MLP neurons of a small language model. Each row is named by its layer, matrix (up: input weights; down: output weights) and neuron, and shows model dimensions 96-287. Each number is 500 + 50 x the weight over its row's rms, rounded and kept within 0 to 999. Numbers have three digits each.
After each neuron's rows, "fires in" lists the words (lower case) most often at its 100 highest values on Wikipedia text that the model never trained on.

L4.up2123:483372550470487442432605542546492438568525531469382498543423479542587505524516485546497562535502485501489520441583465598433408544435557540509584486508441539607484487520483453489522563566437518506454445488532428544546541613524444512504447450581550572542434464548551500554482480469528510522462469511490462536492611484507512492503447563483542480480472474374438500440511455524475515508414468485602529464523557586484412484433526457505491480434474567509592487543504488538492454560565453475595465568492453540465527532573484550446515443593446489435568472550497429441569502550554499394
L4.down2123:489490566454505439481502573450562482517420484508486524490506511517551490486499532504525556503482521435457558529471488507546521497501521495548653561540447510410462454540570438635532376419527497453463454543469546574427564545439508449525510508458437485443530418522545483494562515496473464563611555508567524524550566448563549469410475495419460481489538481520514517430487558549463573494513391490431508439478516501455498436574447520516483443394537549416445554439583519497537517567554448431425499606477473580470538478517428595573507546482467523484484623462550497482551510518565476460
fires in: "in", "to", "was", "go", "from"

L4.up1334:569463426457474489539578552527533451537511519508456489383541535484440508437515578420613560428542456526513404540510513401402548581487520504660516489474470531530597483487512526507474573475496429491506498522502431408460479438415542425525430530572539432462403617497540515483508431536519507518544556464471500523574474503614467468487489424504455479441564522491464445505526461519519521481595563421506533478455526487396532497453555575565454536642550445445492462517518468539426508525518472497406518465472468494449458528430426557524468465507411515442559497578465514419487492550433485530
L4.down1334:546554449463541580371527422494560564452473493469491520486507553513456535482562469511540429448575484442477483328514462523456538566561483501487512384535518498514427539522424501530538522458436533488476496458463487427507530552448534628591474332517529502472513541567520519554617498455628503406445496451517407503560539498430438514494514488501535551498540482541495401588498396460442524394491496471478485534501516449488594515423449434510444475517517486585524490482499488511418545517409481463503570589524407481483484512583465431496480454497520469493478523480517524489416542521459479434
fires in: "their", "her", "his", "team", "home"

L4.up2066:540520595517430531526505517611450558461524571457505433502544460484439494414509552508402536510499503571515587398553513448508457480528438549469511566600429558468452485562508534521525488400469393422444481490436425569524484549493535548494501606548455491427559500526452552479499511462528536427460584480436530453512528428545477620404532465475455436563528493520477433534433526439482519523594551437583403521555510505474527519481472443418469425574579508438474488592493478482527574475557581466546575518488467532494456442471558524513420539460494422474501578466366439388518497528609502524
L4.down2066:382489566564442486493533551502564515508465480521386509427419552491486529477489499455478507482493491474491619591520443469448445441538502560486548481564560398454343487523461426490546503418503507482499538576470437544515533533514585491508511484434538481446463427442470597519486493512468526527600533495461482488471543488357454566514438453565577454520494531511491394489517523476444479432480539568619456568453491480468451530433479511456548426515541545521487492483563454490455512539493498364538518462508547593577427472515504565491519422529425487478466523552549509451599508506398498558
fires in: "from", "the", "a", "an", "on", "del"

L4.up1117:447491538477436515512377474507568561522498494480449540541447471479420573521555522532451508475720489568558565477561522559531481479477519495402565479519466534461512468485445510520471452514504576467534510517516498496558446565637471545441490531488568474513391510522451527617522515548511516544533520526481499538511389493493512534528560515571445395565576526528550539456564490498541430521410460616492469515632346503419488453472528576537494526535477482515529442499520466462499543438499573414595538570495477523509624427472449538466402500560486506431511494458515468541482480523440545538
L4.down1117:551554541510516521499466419546586478517582514492473590424405534558469511537440577559438568489450568503449550532577575585527475462480530525551507547534511563560387549501475582577547396455439532492549459469555480473504473463558555467365579450511523534487481503510485468578453458464456524547597511537471458521499513449436424528511483531454489439420394587600446479381493579590515442483568453452527548428591493487534412459528418497484553417489514501537595487521547495548498522475535439496514671562452549447480502424441480482515321523595567500502431552522549599530434529472537535514
fires in: "he", "having", "had", "has", "already", "never"

L4.up1254:554421462544488507436402567421384562491528511532434437521476386522529478507592487573525516424519533511520540527474480493539523483482296523593452502576590444475496476579597578538456522498529534501458538458478505499609419507581463514616435532475467404510519542603499535472520456433522548556491583483429475556458536531492520526538449455478594469549501498403483593544490550564473518509516521515500621436514502489448464557532533484507562509544480478501462563544467456567545596399491422520552508534449439545538455586552585524545544540490487486323520484490451457401514510464600474503
L4.down1254:529524492469548449530432532570477549517555438388588529508451545460529477540565576523494488494523458597523607444518513503360550534507460529526533529415577443478565432570468491407396457489597577459529500492545492443517456482542472488493444472537500466419399488494469584466526480548514581467533541502527483435428546519513574450481530404530539505545579474559506480574608530522552455426549450474494521496471636525563523417520513455523526478489441552426488469465575567573524484573557474422593592452432497444467515584544442481483602451409644515546393443384542482480488544616478479572
fires in: "the", "as", "was", "it", "a", "be"

L4.up10:523514504556531529628465495521553495487544429590439522457506463391540421496540494488519478483525537531482485497537548574569558470485572568540505477541618505502532514554420531595548480495402629524536579544513522438497515432300509407508471476447501521500526481518478502543549477463412507482552506542466600446580422547547541473441464503543396447454616560536562445410555543535450590499538523447501493521566402427494458489437505471518454546536512542524389524510501483537499489498560484543511514535504497460577489572506514599533495465422391516374630535531390419515478562521551517495
L4.down10:497521456541445581539481504486457470510408475488568434486480473442580520589455609507539499440464475488550476526449503604443463499500613399448496496489538435481391521402429564521503523454507504514534471516495569545458521527410492549493457507537599498590534463475470480525541589573474481480499484430443618446420578464521519478422547484524603523481481506615475479424517431410449477498480422474483455525495508436491480493548524525451556494477507485437496394527486621457503523506464499518542533461497478483596502393464497534434484480457549497457547524563465521428442392489580517505
fires in: "has", "had", "have", "having"

L4.up1787:543504528386500538455494466451514464462492519598447472496541565578490505524520537529459566627439586492425468473467527539446516446503498466476414554471545499588434542418495606611541466468459533525448445573532460483464558417487520631550513456469511445453474481575482404451498518557544528503454531468593505585475423548521445402404470482462526566454403476494524511593480531469507486578487514581543488548541456518451458478525561482530488510477479503512516425479608426512529487492482490479555515455501498438517531465421540517522526424551529551493545567428531469478503478435514451483
L4.down1787:482584496594527458533454593535457471553530562606542579508454470453510419514494392465479501556484527374507471564463436427510497421494539470543531536469558505525480483414508545490516402512470464617400524439507507566469749478589517469517469505432548504477526445530455473447503460439553452464442536479376506429480424395424437535464514433390520507438449414461435459552444442453624517506495473425486451417392510527571527448505500515492552478466490509524460496491481448498474470450521516554508432421484451583416488491532524523520513533546467502490513474509537494495520457504512479547
fires in: "the", "first", "a", "second"

L4.up237:519468575473443430501430487508570444458501515502549439463522486481510482438478532469498611466492508524593485492476480549611452487484468542542519426463551492544480543574434600527425479498587526457511465540419573459468427505474454543423578421489478529460389439484477471582547458486539480476506477517589473496436534423544494528461532472540432406377554605485417426527556491492490396499501436618538468518647548605469541603611577463589496478516460497408461447552555522455425549388487493561480439512445528453488473552529518518352613510493484585517469472507535452499515587505538556446
L4.down237:480578543546523481397538483553583470464557567488621514495479472481527451532580598492458537441501480572488447433531478446498460493551452528518577514517586500556469542417483415513532576487522530499503504579533520566555552463545423529473511487487422566538471511515471545477586468434523535417491485515503532433513567464548526437487550374416469499500477483503542498441483479500502484476493559445430490500546469528429604467532467473474441542550499533526527485446423529452486553452501428498465411532574566566511582509552454492434545439507513499485540477495577346544532485481496516537
fires in: "first", "second", "third", "never"

L4.up359:460485520519480546423418499517522525496522438528488448601496442575552508493371461571589489494584479551538441465480459438489536500446467521566437467525477411515489520412576572545412501428465534448513514489528593436533462473473476505454461535462490445471495488442510488580548494514495430463445500560544461527547568496480460519551544558445509483533446446472470548523587538532517472446555491573435507556582503561462482498444521521455447532432545654542565471428527476458563519500581516442543471417418506521465542419473505479557512546457422439509517514445508571507390511552457528463
L4.down359:510468433479510481454532596478390457469568559438527558488488523444578554514462432471478620541551499524461404657592388538439502456541477493488403554550422506484495442509491650429521455455497530463403576488581502515506578553487571421513435442505484508478522408470540435427520442491523507503504557505517575576528356405477514512555598492490406560514512531510525487561508507599481494444478481542481539478529607468495616470476354454506548544511465372588487542526451545536481540490532508479526496480455532536486403465563519482444546587555489460462552487535489439570507567529544466578
fires in: "and", "in", "the"

L4.up224:476577501569496430471471479524526536478537575535412510434471501454425484527479530549552443421476530551482588467577413434542503396584400526551491514542487439450484513473567535582483519475502569467501520494547440457471426494494463597466465544520486442412526413458467529530559417522586527651505525561551567534540521531413544504521517456487460479588580534478508507570537485438385526565449501515532520515446516480467539539518580428523506550589552480458453616481558495426524474488397559530539500477456536448422462529574588548495543539474614505476474554472524509449473581481555519492
L4.down224:572455579462506595413480519468549590463468558406489453556515666520490550476460516558503487437487497497456506508473491405472547422545556533511538481521521411501504481449540479513455497488569471492567315538572467521455566561545382568489435477522486492545518459466441571433582500511494552535575522583589549527478510571427553524551515452509513567578528445445426485505468492421516522477446503500519583528500468513508529539580656517541431502510562532544505567574453508440493558467540543491584466572448543418438549425515587541451545413404600521516528464573616469485451515481604487522
fires in: "the", "first", "time"

L4.up340:480545446520674461517508412503484521484484475595536525474400476529502575513367510472487541454503478458447518510485437480467485486515459523567497505526496540469425457587523482486552464438483581530465377572520473396527536504491399472479508498605567428437513521650545518519489441499484506532564487558468481590502414569531524535525574488511409456485522592553465533558430559551436481509530550594538484576534433437489449498506425520472533485465557502468561540468583505508505489520548468563512466501549524458488496426539468595524508485561533504478541588555587419446591597536536486496
L4.down340:482503473525569551543485507532452602542530582436504437568519540519534456575518523549440453524456488476482536541465559499440462491518536450561476544451534483593431514579497564501638393429529498424539504488530436481427584504506505553479514463550541438451480546456529580523454422480438547519415519474503522507502437512461449501585514497457489466485506597462430501547486461537529480499563512414524515499504568447495495471625527455496558429477436446509556537472485524567375510476468439495456365420440456535596495502471530497470471479385516511523544414482477529415580517442613496536
fires in: "s", "its", "has", "a", "had"

L4.up1735:523588416363508554458554505531472554478567520519461509453490504469401570358519461505457550516523532439525496471466438376531529468495425514425402433518484510513478543595475544468498500493514560505567498386562608520421488529526573504524537586442499552576544485552504445489483434524566448621528551492498422564439470533556548514542495472506436583485477483467539476455467533595524570476411492448510513505533556559496471534534440423473560542452494510526487451464352486533426532533468515467478400579527514571533554479547491486538506548508570512484396519486468475464491460528511533451
L4.down1735:481445552581516510504525524454405498482402484472487541512457579480526457487544610521512506523503518526547626483541537505434582434533481502460547470538422476507456468449540444454550542445479460416450474510459519497557553451496458467348474417629494452578474502522458465477566486518443449445594523518454451465531516392483448519493499530495485408520439541513516525499513451577529475452475523505523424537487391466458574472490543505539413450495512490470559545500608523524538616518443544492492558492470600485505421380451538461485478503435529485672441496546604492481431464396536499515
fires in: "the", "a", "an", "or", "his"

L4.up908:516488507467447475459568539544492444457484456488363514473461481446609586488448533510540536494415558478485442570460504454509508509588529433547465430557565528498533473602457457533530493505545490473481463563425549500473591470557498422527367519545485599501523460531587540477474479448546472536420543512498477468538419511418534373472497470493523493454508551514461541469493464547558524541627518442533543446598436584515436478541530543488421396518549464536504522626523481526540520543481515506604598450435554477407418484447569517562501463525451506517545599513549472564557522515474464533
L4.down908:494515477505537505416485484517507473579507490383379550547572521488416516453457473524507478497394444554521459526552459490543512498501542460505536499445410516530476499551605475450492446450474487508524552503489492487548551493548536491465554573516545572446497482547575473509590597446498539482572543559540407478517529469641491528574482482470511576467484468554474486492539564538530572507564436527500455539542599549556507443478567521480508531459552555524378520474556481491461507529604483402558482480542610515453641507614552424463476464445593546440527540508405509469459595520556521490
fires in: "s", "states", "us", "state", "usms", "u"

L4.up124:574582482494484668582462462513458504514452517575427545493522487602517444450439506551498432570501487497553488487586503493499439499561390475517464416486547520514476580427459478547559526594514555523534528543550498418482506542485423571462499527487502446589551495479449454519472528508482543478515530384610498509502493420486535471532445502545450412528497550535483499542538526466473462557438465465579469565418565465508553484451537533508458414537560473488558443508539401535542496536591401497505523516534527506425560570403489576570579461470509597592590448511524444548548527539530480424
L4.down124:524469445486470569503530487477481518427472460596748602500417553558488395468583497548550545504477409515589458482497504460478496513518603431452510513454546553564505512548476484561527408536520506507415500521541518461421474456544562415488415486555465502436520490440439513538500500600546593452451599539497577629516453485532489438487590489461467506425494472444479517515556446505437457544396602440461524482509526445503421578472512540563488476502509467459483448541569514468506440505541541531578498437530495513490532514440498580584503554343486482512511523539439506547580502444559573435
fires in: "the", "an"

L4.up1860:561479437486494556550531476517487503391503530565557449525553507520515468451435460512396621563468496485523520516472577449569608463543538430481462575496449504500499507459434531512529469481490494493506521519496488533506528411565522463532561446434520354458588402535545564555439509555533496469551514598508471427416460516486434485516466552486542520411446450434480576498523450519523530503458493455505587506493509502539561491451550517556475484498530464510502451452579478568549441500461483544479548473489551448599483566483477492530585560550528665372532517511542586461578438510479463481
L4.down1860:525526426514570460446487431594559473434476451545230483529487507526327589590564550480546404419475467558510534556543469540419512434460485596482524518550530499489429497569509419542424529512430449540475448477484478559543519527556512528532498569513493558532499593479421468448479436447523484537509529481418445620604490467558599465573541421513457565446531510548507399514463503472462494595555506443456458452570498509470444498550429518442510593575485549497515496559514489468488449482506432529577457532566567457485502495536541463505449466495517518593428484450557438442541490502512462512
fires in: "the", "s", "two"

L4.up1330:407541513446507623507550466442541535479536561474504572492465530504477505514500504539513558463487526408462561548488444540511452491532561460526434537475489344430454501494404471587524488537621469459448443412457589458518522464569435485558565472494500484515460483477500568534516532435521377528548609487533595565547505461522448450446471595566445436507499542444527492576554504433521638555491506462479570470491604477514522497463406492521475487479523421495397532474538530491536610428516477546497463492536423456489534455535521581527563572647629480527544400542486498583600550503510510512
L4.down1330:515476474533567489548501582581507487544499469469564384539501490481469536513486516472446483511556486538577530579517537511438570519541514460489458524469524448448548540511393501429564449476529446509535444462504457430549482499477436512471398451505537392417599477512522434507550505555583450541566543507522510548380450554516516466422400582575558454551585408531427557535480583507374551559416536588448474517622534558506532494555510504442608461549424521488463483441520459520469448539456392414564461521471512500575536524532478535509470497457448475510495547490491459619565521526454529499
fires in: "the", "a", "as", "first", "s"